Weights of a small GPT-style language model, trained from scratch on English Wikipedia: MLP 2048 SwiGLU, tied embeddings.
MLP neurons of a small language model. Each row is named by its layer, matrix (gate and up: input weights) and neuron, and shows model dimensions 240-495. Each number is 128 + 32 x the weight over its row's rms, rounded and kept within 0 to 255. Numbers have three digits each. A neuron's up and down rows have the sign that makes its largest values positive.
After each neuron's rows, "fires on" lists the tokens most often at its 100 highest values on Wikipedia text that the model never trained on.

L3.gate119:150176091189146130111101090053136088107134155097118131189134117181123112106061187115169155167117138121128111076151096148112082199125121100142143137150160171164135131163082113096129133077116116114183055096130128138169099101112132141111126139112204117130094116114178125086144064076096089097129141206114119156167098130137102178069161137137171023126109092142154189134131155126143145141140160128156134110135171093132125095112139130097075081104086150145125135146143088150110092135191133166131124109113135141154130153112085138129129145096147162167160122069085114134140144173158026094100171098097122121119156147207107119107117148122122154191186054110106169135113159084162170159134183058154103177148140154135159159133067054156127118107118167065125157150119124145143111115148158
L3.up119:157118106146142127127134151143125085141159148158060160194076082118138125202093121128155095121131178139118092131148161124193165146090146105096153059139103136102099161146074114128088153116135148113060086160171192101117132219101120123128122124092117091190144054124195154162102109146091170126179208093103111127083099090170127154187082092150175148113100103169106149092112105164161160070116158155139131149154121063128127104169154122113057106093090143158106147153112129114105102103116142119112103113076099156163108039146117169122160113121092103169132149094074189222121093123174117132121179082216123099158189136053153121153142101152142177142160125085092077147106103142100174153112177172097141109112153095134157115129098135154181142132125139127088162152158086171146149129131147
fires on: ";", " |", ",", " and", " is", "."

L3.gate1842:100116141145141112174079115144059137164108120090169072122164081117133097149154087120128108148137074136106144113090144127109115073085130134050125141173112135118183183116177160125158131143175112114171117198115169125134146147152156188109110153121137124085102143116102121153100142136107148140140169121141142107050165113127149137123133137145171129186142137145129111148119215093153071172100085072110125133154082125134116157150119108138125119101117092146147113110129198104104131178154171130173117154112107171147110146174127196168116132111132162116147175122128157208160128105155131103088161104129116091177124134181112127095129115198118205097184087174151082138160070128141108175141135065124127149170166124117096111108079156141153099095120124074091133128140143201097052103125108
L3.up1842:088141095132131127133156131133104156147141117184165097095137166150129130169145092099185163117146146135126097119145147132145114167122135142063116110139097093132120137149118144175116148149108134149135147154108134149129132112163066165094142100114206124165164084160126114155147139151089128077142142123102065139128166056150129118121171071079144123150106099166189075185119118117134087138168062151175157187081148083124190121119141082098148102095084153060096126128101171132110128121143116130159186149149092092095135142081163156089066147131182105102137093158123084110153103088104159111113215105092154118149173174158158102161085141120154125095146131110109144124186117093105126136197124076096069096161193166141128099162145154154091128051100112158094094099089158145101155109064114
fires on: "==", " =="

L3.gate342:143141103096163151099172143119101116125157132123148114089136082130140082093071180104130132113143122134091198174133044154158167145124109100129111138173084124153114132150064117090112108084139107151111138113121185121112184106126185142111141159123205130119117128162137110156159182090188147117160117170139129181111092147135081179090105140112165092128125092155112156121100182098123115178103141118096118152130115099112133090133135099181135102195127138129086157131068140185091159149100125138127149137106065144095119149150176102171171154083117137116098079144137146177090086165146133102154100120134142087149137124123156131167109111121155114109139182154176184169135067134141189094147076139187182205083121180186132140198091078150097172049118126155089116130149172232108133100128079
L3.up342:119130131115157070135188069105094148135087112127172160130129099138168121072093166162088145107091103129105173103134058126082116136119119109065083147163106121159161070163159108143121147097109032158111156158157174135123159113170177155108105110155180126081131128115132146160143157105167124140075171116173104121197086147039126199150127042056139080122149082110158088147123120146084128168124129126144160125096131102185112111109120108131128116118100155165140096144118118180122067075142141100082160097145097177167128138130152023117121176108116121104124100157147100102102135145116129146130137130128117096157170146083114131093170129116150134100145153113149124228110087104134185068179098111154161118071097151189101143220127122101122126087168151134120115182152205206132103128112184
fires on: ",", " and", "ly", " (", " to", " or"

L3.gate403:126131152187134076127196122153080173111147064113139100111123222085133110127118138105160176105094163118123159170161104111111147143127159108128103132169099138172153150150167105110125149134111163110151136123143141141136201177140104121095064088159163123193137103071092109118137060158160092149164104110081111087189140141112081116088091146109172122069076163176110153127100082107105146130218123122092123124097079145141076108142142166051120183245164185136102108137121085155113055144090157138177137128171139076153116155118182110123188136118102104132169079115114097149115156093160090132084153181129162156146106181101150124140112112178133173149100105093144120131126096101125147115111114142106136164125072147161106126157109144126169115069094125108084133129139168191104171133159075
L3.up403:045147146118177104144139142113133160082171139163102097096190086193113156098162106123086187118073134124140198143130084148147099197143140083080131186148089125096128132098110130101146130110149169160131092127103131104195091168051165076110100105097152162121151133140175126080092130117147126142164130161124076138185125164136129109089134142161102136111133101183090131181054110138068161121120180136120070158129128140130115086126128057058154137109168102167099133106168121145142142111116130118113159141128115127144095103087132107141140183094130128157125135150140112137120122107162128157138144114166157129157141122039094093159176125102121134134171125150115158135129138132197130101095134141137135129126097142133108107178099079130175101130114135154079175106095131149099114158180118
fires on: " and", " or", "/", ",", "or", "oc"

L3.gate1397:129172180132074135082160103114117122114139172121135089147105180181165072208097164103118177155056125135173132174090113148140155153107121121125151141113050140143121074146148139130158083112113149127136131117164171141131106074163092153145186147117114081158182145167090165131142112149152164194093159112130080143165126072071097118125160080125116111089160083089087130118167115094169065159090152139133151132169196153130119128111161061149154096132122161136120115147101103113132110132150166135192129183139162136138119105114176171128124151097147122151144107200135174161166125086186161116106213093146158109171118133118176094074097102130107110106153116156151106177163174081115119151117106120130130097133129218103175129144187183097133093117127110144093124162177172087082133119138118
L3.up1397:142132133183125105114213081114136141136097147155101077174111125122162146187151145141131148133170082146144129160111107126167127119078135129122154076140185126156114101136164190141101115110135149084137116164206171153147102118099103106169141174099152124202157108139084138146115127154157136193153133120101103163120106116166123187127167127115144147076163101139153210148160118043151077135151084190091143152126117132155082099181168074115106123101133168123169125157115203117095092124152119127110159148126176123070155167093154131064121096144097181111149128129130150156176174045133107116102134121122148090144098125151123132103121146097159157115138129213048136120147176115099119125139186142118062123150125193136153135154119155101122115150138163070109143132050160164077138071111116
fires on: "==", "\n", " =="

L3.gate1180:111117060136142115171104141053119081126140108098087127102130147060116185121190118102180107162202179142116146135118133135103113158122157120157092154120119134188110132116147177138129153164157097148101105109103089127127132171078115156159120143091095138127108135126154136123140136108102127078106132100192085127118170121146113133146159150165174143138099095094138118104160151121142151129087080127167122119096066158094133099167101144139140104112116125125166113162119141179138110139091126105160111146117141106085119138107161135131200149154180157178082156140145175128144134181093147159118105129155136163116116145106154175107095090139168052151167119122114166126142162142104121122125090105112209109175086140068155127132107193154118136138184156106103137148114134107064079105132144
L3.up1180:181166137071132139106154085103143111174086127102134152118182131090142132143127146147074143160155102106122151128102181161158143110097084155122150140133127136171116109125128131083164150117139182184119093152112085088182160115179126088139139142130151125090081133142107166122119087090131135163123132092091090155144130121120123157134142185126158174108158140166156172107140087106188136130108103091107126149067111177047148148094108188098138093137156190162154127177162189166151157143160121163150134130133080092154191114048137131182160140119112133134136118134143162192094146189135161134217150139123109110167170127120151114182135125159178151128152119159146134159069103121160099116178123061184103132201084068101131127129196092127126072148128139138078138138106112105144168117113123
fires on: "s", "na", " station", " film", "a", "me"

L3.gate494:169134131114205148138103099168121108156122077102169165164077127141120126143094131166110125183138127150089106078117145109160169126103125128143132088103079165126136067096077138160168158132153080104109178114105129142119162128099185076135127143113132170110110147172147100106116151087114118086118092095134143141126104101105140089123143214171118127150112175122109100171159136122141143155155145123143124110132095149144135064136097124038154085090151159141112087137126124106115182110135130088111160134141082110108159116094178164138091117105147140143133136065151122090127065180117118086116107160152124131091123132122186107108140071193134171098051143103128108116130122148153142167124098101170133136118098138051136162137123142140178108111215217129097109149090119131050098172082126
L3.up494:152118188147091157100145142143114056141137115124106110131102076061107112139181117156154154184176148110127127136100155116115103125119120104176142115131129116135149120139125134153138140075094112152128132125143101166166103122162124071107201147103164158152151115120070147104107078174088183072113122186212102092128116110086131113120178153145123117080133115088162131105164093148087141109157130095107117133158099127090141119149254184123080116107124120136108130105126143145137154086168097092137116164130153129117065167121155141157115084070156105126111078110156128098167096149121132103137103156113042089160118184088138102085128091126135133113180136170113158156100112138087060141132117118110178168180090088126140119132082124154147133096113177107134154163093158049177149166151215
fires on: "s", "up", "ets", "uc", "ase"

L3.gate2035:094104116127124201168090205122119114115143184125094170150165186137119112122150150136087148092072162082129106107185106132065120115139169119132150127219118116158104136091112139126113158173139179099084115182161120189101096140102147065093161120113131134083148067072136085129141146124108105106161157042118138146115050148140095132165078097172105157130056184151145186121121128071135159155111119144072060158138071181148141110101119117088110127114090131159121079061162158077107136096126120171110142132171117077128128103193149068095131179117099105151161114165122131082174126109120185176131112137112092121109103145144141065151155062173166142158130134097129136138145096161161131143149138141149091183101073088134111181173138078079149136119098161082122154051170117128124111083115173
L3.up2035:190182097163061118135119117109156174116161101098164194172095118072126069153135105151158064156167149163151113144146151135165105159108077098092100167064188117175096160185109098141129138111116106110142130171101132174189089163056137146130117098124113129189087047105147103068033119118126167108148164178165162120117129108081095097100070096139093122116136130157078126048083160151178172149109134132155107141103059122138096102115146079143157119135144148120209098126087170123146134132108155129155145152127097102190103069126141078168127156126175158161129125123126122174130154099147197076175132129074078169217160135145177195111087133128119154115144112135096106136116128162080126158127117084097113131131127142157131136131135143125113078086138074114094125104086125188215135166063148
fires on: "\n", " |", " a", " ==", " =", "==="

L3.gate1084:225086079201227114173056102139202184050160142110108159048151100106169087134130130159123107176124124067115157097144148101081172096134142157141116159134116134127128143151144180188101186128160087105160075164133097157117112137103181130146172133134129153100099111090180122103093166182152103147198098158127142167105048211124191111115070105098119081062162132083115111086116132118118147075089088119183116117118164119117109148130122089167106156165052105081086084138096123075175096140181093130103135174180125173133139134153135129110113136144069184158076163141140103123119114121153096109100142177110156150114127094118025107157153151124163148160112129115091128108152083066122120172077110082095171147178162102110173171175106146101170106113173077118173081078108150132135073133139151
L3.up1084:179127095152177095208070114089142170123175061119172145074189176076102064156133138133165134141134130098145110156112077064135115114138135183114169148091117105102078160150164156117109080120124135126090117161116108143136128092082153183116162151169097105116189126113140088140085116187165105148153072146141080109105100134091153094083126181119130136087158117073137090120150138135094166144125087064139113128101169125137071140120138140125099121123117116125077058101096112152137152141145169162191103186147114158113125134177136101178162159146085110188124122141108090066140110160143083119124150143109103138124130111113099099145205104118137132055150139128101099117126133154102156169090125103067197093165114129159155167159109140210198097096113102113176112115168147158162054127150150
fires on: " and", ","

L3.gate1117:119135135109135112162146146141117080159089096172165155147198110126110137136130152100095142155130139080090113129177132134164114114097102183154089075116104098155166153093151179104110121143124130135095112109098099115133153095151142122129137187103119119139111108158073036156137127122121137087115128116159148119077150144151058090199140150108067104091139095132173179129111155139169134088111167124098203114099111169108064145085098123159208167139088179092152072148139130135212153137101182118130187137160139174118185087163091178111103141190155134108214149154165093154147162153104099159120132129139194114165124110190113139106148105123041133106163053083072149142135162159192205114084143112170106094156159078081151136158126125148078112034128123133116166137102141159126157141101143
L3.up1117:089103129133134141129047141067159171087113125143152105097150179120110134153147067135139145165128123219112077109164049116139124156132144137114082148130086146168136134101094129165187107173088119129139098077124136133105113124174162187100136090124065197139116132150170133202082153159101137140154182138096113163096113107099138125116120177064114044121136144074168138146140125074157101185138212141103177123208108080139123085178150109182130144122115100118131192154154126143158144098149154116068151150167092119087128068174116169170137118145172118161124152128149088155133126143166133114124209115111092136152082120116148103099157133088106143152165091116152172108120083121094128144112155111080151138187104195165198152137175153177081105076124164164114128125154098123176094137114143
fires on: "==", " =="

L3.gate1435:154146152083115131123128136078148072076144117091171126165103166205158142097086131135148117156125159144140100106110108128126123090103161103147098162134158144177181118151067093109124131129142110148098152102097135118189148143116116174178129094108094155064135107199118096111149105132164089042096147114214162129157108161129088134135088198193155164128136110155115124139071139183160154100136096137110167167135107134188103106128102160123073151124093139062123087157127137087071096129146114066120117136131145136129176116191090113156125133128129149129122132100151133081175155146124152140171089151135163122077128129139111123169150116184103061140132106112167099114152112130137159108136173149106128127210159162192166097126156147127144149104123122094138171071152130128121142122157109
L3.up1435:124163074129166104132144139105137185130172138103143118187162142129206163096124094149162145096130143125209126130145200109111125106080135186126097124120137113150183133140142171133133172183156119095120153115111110115166173152120101051153143130095172095129082145163145146128168121044153074133089161186122160151147089128074096173188097137137130191152176081100157107106133124123081171081170126121144151161160155095184118081118102069127089125142084135120128104124183147136189105096035160185083136110158204209155151101125151064118092150117130086087163109103137113084089149083111184131165161096077153163139077102132112127152110164150093149145146092192132126130102129138114133086088166153137135115148091228151080155208098146142157128123136118141192157097106132137128093062145125
fires on: " c", " gene", "ure", " fact", " death", " grand"

L3.gate1804:112124093135126160042179080171124158127113166148152089110125129115196131162217127102090106121152120118156132137170130157092158111148162126128134119131107145187126140162120174164159113083167132170118163190170149114127131123170163150164182138119098173129133165089105105121105125111188154089083148152113139090097103092152128124137171148134170176121131142075107149139126118081148079136144085142176105154134122130098124107155158144140104123089139068125143137140136171132085080115212118130107094124137145151095138117129121162132134088138140080100092126129129116116139116124152140178096097162144035121101108088160163139174115114123125130114144116149196087153149148138139139126124172124114179187100148126118127133141041129132129094142145154131108137096116110133115147133077146
L3.up1804:094177123134145165071158130174126176112140146118200117132076127131114101154184095089119107068132153050175175158105139129106150119080167145111178122107133125164115154152129179205120143121132085181144111138166138136105193129117100155081165200135156157136122188162094112074107112129179109093149047165129136190104109052131152110133113162130175123104166131175091145099122128139138119192103149173099110158177117154134117125067139112099141139127111158139103091135106133101098078161135135139157128097143148126136145132171160106122093117102148102095178118132084148091162086115136150115115183146133109141139104123102124145125036105147152185136136162154134125128162168221136161131119104096125146120133125103177096128149080086129079115117116157123112159093146141134132113139111119
fires on: "==", " =="

L3.gate843:203113151148116113162170112136185082112129136152154113169121156181153089141160118137178132156113120106122128125112061108149104123156145172165068132116152186174121174188139130101201153088129122136127095115133122094091145150134122180141148151113182142163096046149127123109204141097137155103121142122105122123080151159146129095128157123135127157140120127147133177172148130117121139098191171168169122133063106115125094115118134158103084127159101119180095094103125157172106102125117121115113158069091068107175107127089146123148078169110159190081203152163119062119052176100136175128114123143084106137185155154123083132124131114127151100090123161112162104143078164117111122143172141139141101107136124137110106113160137125049149161085146133152162108140159114062150123106106132
L3.up843:153138172093142120086167145183147127139122132144134117115083163095109105058074112179117126097147177121127155169108137156138139120082153171119099142141130120158084120113064138171170150156178124169120133094145076103083206104134116149186130110110132156115165137123137186129058125203117133132119128113122131115123124098152087155100068094059138133193180172079146119109121159088161191204149125128137166166145089112159099129160099138175125128169117107111130122069139118128104116097214149080168099102213120128113129073186200135150129168168127097128089136159159124144103145108147070141107118096164128138107151146247141151179079129125116143114165159130100075106181057095170135145138111095162161127206152172119175090183022097078095166145095205139126119141137062163140165104204137
fires on: "ed", ".", "ing", "e", " named", " called"

L3.gate1942:129126134117119128112124073135169159128119173174124177143205131186126129124071196161104200150147083089115152100107120132112146189140115121105124134123144139112141134175121138101157138085118107093210157169101115169143104147112143135141141089137099122015098121140126077132101096130096158192118111160191140096142147156061167161109136097090143090118150087123133144140066148178136135156105134187099129133112116123122113111119164150090106107129135126126117099062076111143126120124179135118122120164072133102080105138127072097069142127057150111101112166165093158068047140149138164141124118105124188102142117237124158094110107129103141074130069139135158113137159165156124166093145091156112174148153123119172178190143114091154149093095088142068203143157097093143169120094172155
L3.up1942:173157090135115119166148138111084121135213114138133127150122158155083144086137133117072189077188121120111176127177080107032183159166068141171137144138116140085137088120133107139178144161101126075133069120149152062110162158098135119122149151123092125136199179149159141105147106149126147145101135139144132092129142146103111128184115148145117120131172112119099144183149170128061149145130193126134129126095094111102120151111117141094161160138117154134114182146182096102118127089196110164141165186114136151123138166150169136111148121092094124120138102134175101109097122121119118088094202133145126139175127156114131124126153187132125137121158182094139052164106153080111098121149102143145184161085138116112138116139058070232189119106127118139133131168152155143129132129137100
fires on: "it", ",", " and", " &", " |", "dorf"

L3.gate1954:123143136121133064077128188136137084156112157123174139149167119154148062166108106106073162104148159090099119103137095121117118147102199200061129052099129179104146124132118145143145129137142113184159087141137082096159141111132141151135094173109149105114127151155127139089059149130074089160158093128113106096146129124128134090104090140164124153134123123071142122109107106148128101121157140093151106101168065105147128125133133181129162134117132163053177124108142074126036145091118115168150138143123149151114173159109140068154081178075092096082132197159114142191116133140182139170123162107123181112126098065098106189076097132084134142109158144121079086150083083093124128154102099111216130180196155092105070084136111113077134136143129115162118114151124155069121094092142106
L3.up1954:031118042073084137182172177129082142127160116184119131089207172144179130083119122124111182119145194119090175121166093098100164146154157139087147117148124127141101134155185178160143170121131154095134125130149148138120210119144140133118180161169161110154128135167167119149079131115147080123150107173053182102137175172073153178145073133088126103124145198166171086128117100133178155128140134144090150105143117112104101129179120125123079189142126108078173130123154084143122122174097107109151084126169096117127155113144118079085134140146128098169155127142147098128153117066173132148100183095134113125064081071168180105126103136065149171090115143118150160108162133093106124180173150021162198078184103126113133119117186059145158151113159188141113061116129128105159112101175112
fires on: "\n", "ed", "al", "id", "ing", " |"

L3.gate1595:088165108140151139047160142107115140066102135164140124158176122144112142137161141111125158194099118169130156104121107138199097109088087153129128120201163084122152102076175117146148152113105091136182100118107108156126160070134100138138135161107151168092085122106140115114085164116116140076094167128142147159142147077150097160168114167122138146096144074126080114133066105055008139137133130198148145128128141197164129172184214091102131142109139171134182135083128154167122106136160142123087134093098073120121105132136132154113194079102182119135136168115190141141171143141056094174116126087078165098169113133149147137101135128155191163118157107107121135108165191143140099157110114091103114102088139175101186183099131118133172126157114084148117162181196133079099181110135131
L3.up1595:139107170104082155094073143179122132153134096167158090119151155111183089143086155116126140083127153123177142107135125060136142127107127124117113176151165125119136092145195169104082085136109163168199093127110122177108146123117159189148089192088176115107076116175120191137165098114129130145104146102062151105081143145113096110096131104090197135113162126108195120094106175125090123141110105149173186132172105096123085146153108106163084111082179080147086149129150155101133094144141106130101136172132121070119082111139090122119125114142080160144109171171104131154141115152134111154104183102124094156095109076144183201070152115143123098063180104105091094171123159106080170123085155133127155103119217085186167098104135111088057127118147092110126150124145144125133115086114174
fires on: "==", " ==", "\n"

L3.gate1438:102135166124150159110120131101167071098090112114070139148156140144166123115141112189145148124152154160111070096140160086080056092067151089187093066135125151114169107118111169139103191143099175121151088069128172148139076180105145102103138126132170104149109098143118090085139129090111136138150086127094151118132093208118051111143123090191117168185097131118209124111121137078145134124113132104149152106160136186162135155155075137165086094139143129159140128138136072163110167129144084112105173138122147084096126123096178134083135164128146129128128103171092128047089170207123183137139105191141168150105153165118138145180127119121096118188097071134126096111145125175115189164127140112083112177119123098124122141117136075131114092167125140131078132186114128134133121071108179
L3.up1438:143089137141083083132145143107080088149164134147064157137154148137116187162175093107067112102135136119166125123102089102087183216151146140106177087101163102121117124096130066082154110106152105163133130110099160148114093079156123102102098137154101117106145144122134111131049092168186129169117157109115122121128121145072139140189124136115142117138180137171075098113132165067156116139117096187087139095093141077135121120098162077121076129167137168084078126122133143126123072093109172158055084169076203075102137119130164114214125122115145179178145126092158138140115137137125113137131116146123121122134158145142158139110099138134124142160113103056090131126082129164151136104078173048126110116107045125125109157111161110062134102102140174140138082047124136134185091112103133
fires on: " ", ".", " |", "\n", ";"

L3.gate821:171124118172123185076104074125110111151155153152172103126096047113075156125141105093116121157125130127117170171133141177164137141120109072137116093156105115088171136091157075110064202141152047110179088133108137153164145123091089096111111202107172137110109137090167100125096076193108064134165103162141140124052144097114116108094149067112141131129132166145127174103186107138134104161158197101099158161151142120104101161150119128152142128171127146020191136124066190139089118117146165130155120119150109135128112083130119149097157125080113096171114169063131171172185124227132113113099096184133120101136148127135111176119100128145109156134144139104122118155145151095166090138099136124052132132108109060155120159115154138133158106135074076063101190081158166144170135132091167
L3.up821:140115137218129123137099162119127083088120184149199098110156098114118115132111124161149102140121160113136104137126137145222155101098129124129145117095162093171129105103156096113128131110141094149136202137109129163108119161119015122126162134067183153166108169102154111126100130129119137154153126131107154139077157145066184117150171152109088154119155103117182184129163104132128143137125090164115159163100161140168091077117119145135092124084130147036123161153158121144093127171212105105120111072156115129068150134180119156125172137147168102113156127039091126143178152128134160129139161183101090120140140139077130059144142136179132154133152146123161147105123140116108129145123106103139138180063084119123161184090130098119165121171126181124114136131131161144123043121115104
fires on: "==", " =="

L3.gate1158:107093135169131071098173084102118140103146180123147153154111137118135111133145133126086158079115133107191169126136133195156164162134134162162140100111112161089126125184124165144076114131211106071112154086161068109100117096175176123071165120126126136152100083045160165108094138100069114102088088125101156215102158091137121132111091115168158163099148094113159114085095091078073123149172181132218178102113129139110131125181149098158133106159081096127123157098098157132151166135139128101106130120121090149166119103150175113079154142106123112148045094197071093166193121181067122110171109137121141126132087143183080186153179103160195120097131139147068098049130150101142147125134166168142127072178119166139143141133115164127157120155078123147146207080134102144123066109145123
L3.up1158:129124126139113062122125099106155164124084187141107157157119108148118084153110108176080139098112178093087164102128147173121207105130107110157168094119165150118160121161107132094147069166172200101139135122133116160122161164196168112156116163086139146139153127113135145111122067145056153102064185157124153172090103112086117142133141089171077125147133136183138143142114100081106128143078108095105141093181157057154100133133142149110114096161135122102093167118118097123175139132125082199093137094134155198158176122168217076135140085121087122161121145146128117143072162169100169099084130150105103156135076165105094087083136087123121138094142171161137123075131178147169169172172123153167194125089130114129134132161156130144139117153050064142126098113130097162172045123146133
fires on: "th", "or", "op", "an", "ect", " city"

L3.gate177:169100129121128170109155111203133186149151059131166108109127108145105133127098112176122141161100171087100146103141091074138156092149094095113113158067109125124149063146056183143096152123055139141138211222135105116166117160136149124102090094095153121118121094128140151188127072203160135168113092093169126073146144150151172097131166140141146105090156083109113151136213142148076119121124144126205141090158085121062210116069109158118109126126142134114128109124157181138122172102119120191114150114174147167102123053141173163089128149059097098094131079040112209168140166111095122112118147097131102140141131164154107140124150131097102054162127092108086154188101118121143104195126123161123094122145140099113137094149156104156125153122135119096172116205113147041114132119073166
L3.up177:118188164131105112153136131160129143169169070135164116128123183096127138174188109173154160145119158070137124166155182117088169112098157093152165149082115116144166128093121173128142088076098147147145137108144086096150155148121130151141162143107159168205145119134133161128145099146081140110119139129128155090168115127146133088134145158164182184102094124103146101124132169110122125102109210143159065183055135106158124140129155136116080117161050144136094154119137196121132111104080106119175142127117139133132122156134125120114138150086146109085111167095091128143109068144112128066114168142139105116106123103139102122101158159104193133103123121187148103120177116134131100110191122187135115158152070106151100158188151133146099148113160138137093017110101112139179094103108102
fires on: "s"

L3.gate1704:173103119091129161136131076143090130089110062064150168068062025163151123108164177091102119115105215109079160165142137132179174165042170150154148123122142154174147155074153109081189095183152158151151161131130214146154161135162084146178113140180123101148106093097140174114113162121119118104140093117172172125122109138069128120170188109155125138160193146105143131083129124096157105165093095124118120132153140162136179043097112083143162145108106130131162143156081050163116079168141144083084109180128100103124108116104156135115166199153116115107101088093148086167153143152134152185159202168091111114110114152117125136119169108186101137089105109139147156166145165163103169125098173074117122079134116142143097112116121108148149160152140135155173083075119122129115089090163141
L3.up1704:090128145146069099072133108150110102106107154082103122078088210115138135121196199100133125124093132112104139134123114097113116127129148129178108126139170086153151137098112146076164121143157116164162160160134150074202059064146105170130151128121149105154121096052129150078111127203196075108140097144143200161064171104149114162176145016147149101144124063110126183130125146106125111103166117130128071111121134166217097107126165121146125103108078128093167138097087091145097118136112159152064073144157103154088120156117080137198120124131171118127133103064151073157129160114150121148153138158150087133064153176109093173136100188151136116104097123127103194087118172117194124163130186116145133110168081112136136125072132165147187139107119116200081113117146089122139123144130115
fires on: ".", "==", ":", " ==", "\n"

L3.gate1342:150155147117168138133146116079145174152137135081151073100047143195176120074152090108090194141094141087141100155085107143042168098131075105086205126160147163132135113082088136069165125101103170151164122170096094100115046102076131053149113117166125190123104104106119130101090138152102132141156079122129126133098113095173113141128125102114030110101112099149135077176124134118143146087133160116198122154149116137107077187096107134114128120145098146115189173112123100190155130136131119149146074128095136123126113144115134110167116167137087134172100157133082155131117167169140162131126124156162145103106112174151117186091127147108126094161195181196152139146088138107159137117123090169125025131168145116109156156102049120110120173137135050144155111135044127147112149147137179
L3.up1342:130118140104154116100101156113107199184120132117162071058082142165108143100137137139083160118201137117062074140096137126129148104148169146114141159129125165125149161128140160103113119141133126099110125172145132165057154159126136078100095158138152166058164113107119073101098192135096148151113143116142113112179116125187114170135147121144078146083180097154167130137110162096119152081108101104107104171158090116117093124158110142113136083152112143133142112110148136124140148147135127148186158128150104119072090148118136162194101149130103104118084108117120143102167099094179137139090121161114136196119145154206146111097141117072110149189183130127086126174060125170104140114162170077128087139162137093169155155110111137128075093120130105116164079174085090088148171128111198
fires on: "s", "ac", " Ac", "oc", "ch", " S"

L3.gate1972:130193121149142138123116093134104128063167169185147145127099146152154082094095107092157106105094167167115085141128165077137099160069110113082135152134156133123142090110074144156143183135140176070125124173120100094145152086190165192195143150146126131121186058082153122127127119081169170121142150122110136109115119143071156135119135172110080142162094159131086115129135128127164180082146129192107114157083100150139147137139118127125190120163145104133103152101121184092100096151151153156148141126151147146118170151145125124175115181141130088088160083119102126166136094120144109048121103132192178150146141177124096065138200140196061159116090162152127180096121126209165134150126109109124137147139133125126123144139104109166089132160149076103132127107131087110174177121154120
L3.up1972:117161114094140143163131134135127093123177156118085171097115138104104082063104098148130179129078170153187175125199146137111089120127197114132158099123069086145109125140137109044118176140122143121081145145079141165147115073129102154154067134070155182153124129191089132113060104108140131129128154108134175100089134137142132111042086142120103054138108134141119092122166121170121162129127176145143096159133117141156151142173116067131128076116100144073136078068117126147100176087103183164118118140132114148123127075160151149111142124120103118142076116098138146147162066175172139084159094160097167109130158124131108128197131128158101165119135141138175148023147099131116089135088097157130150212156136196117103167146125132114122144125097139133146077112140065144128070124135127
fires on: ",", " while", " after", " from", " and"

L3.gate1843:137093078154163152131189122107089146128161153138100117127131029160148084052139206152138093096150094138154096116135148183195126159154069107154097119097166168163135108075147084113113191162137156158140145111128138178128084076107166185093117129158186094137119157113140131107093127092205172142154106128122141094107096070140110091068094139171148107116126115136129097173128136073117208090157107170096121181082142095174115107138120155139133124165161109110108096186086136132094167171159123194077151184148176126145149112137128167065120086143180106118132133132119127195224120095115164123096157136137125089115150105131140159126140068160175179112135073189139116126106111146127136124178096136113126139094042083144111194086086114132148082153101132128121156224202130155197087130181138
L3.up1843:127109085096092061131172114160175109146192154180162092127135146136164190176145156140091106127022162146149149148139102160122153121151116119093179133132158112127125112133121141098134128142080120103114093216108105114117128128144120060140122172098136150085104188127120139140198157119142119109125149123100139169104080106110096156069123150172172102048144117171117136127123087087093150145074140099119116143117115143096095116140119104144122120162097162099113103143150157177141119104135085182076187105129125121198169144101075078123132131160135095096102154139121113009151094157153057126184092159090141117049101137203148144112189135185105192097159110109092084088075107158135072125118206158174098143148081103139173149125158043119168116122171171185096161118105103106118125144114105
fires on: " on", " in", " at", " Per", " On", " |"

L3.gate523:122132197142172128161142124108072117115154153086083129141105109114114117184113147113164114155076136085109069138130063172140173105165119126162116086116111136168119124118132119095112145144164177141132190154063080110127113160119114078170127147051122116178100102151139121102170071114114130147183155117156130068128145103139132109173121117184109126112154105118150140055083167075113130165119115085137124126155049101117127128106110124088078149128154156105141103108140147139149169143179110103147128097147135133094163142124116132115186084118088124075135123101087061149097104180111167139094145126137065113108153113124172167149145135124110095093126127111145138137158198116152111111164123122103103155086142101064096147108117111090128136141175120177153135147089107116123193163103199
L3.up523:171141097189139092123139134170135178146148139160115111128092101125115140107187136090138172103152115133076145133168119086104183123091089181097085077118133109128137085130149088180107170144101146074105092141125100125125091157115161128129110113101180112122153092134139065132134116149140122100162104122123137113168124111149121086144044106153121145153139092184149162160141134081140164135122145181153165179107079179197085185112103129123140124144142120129123135140189158154160170097227053127161146126134161188134184171123118091097135168087096151137167130127156114113183066174088107177184085110190101138063150116149124163131114183143131067123154165193190122188136087084111104201155117119155119085129062155116195169193142112100111158118111144136107122119093092136119155134123116
fires on: " S"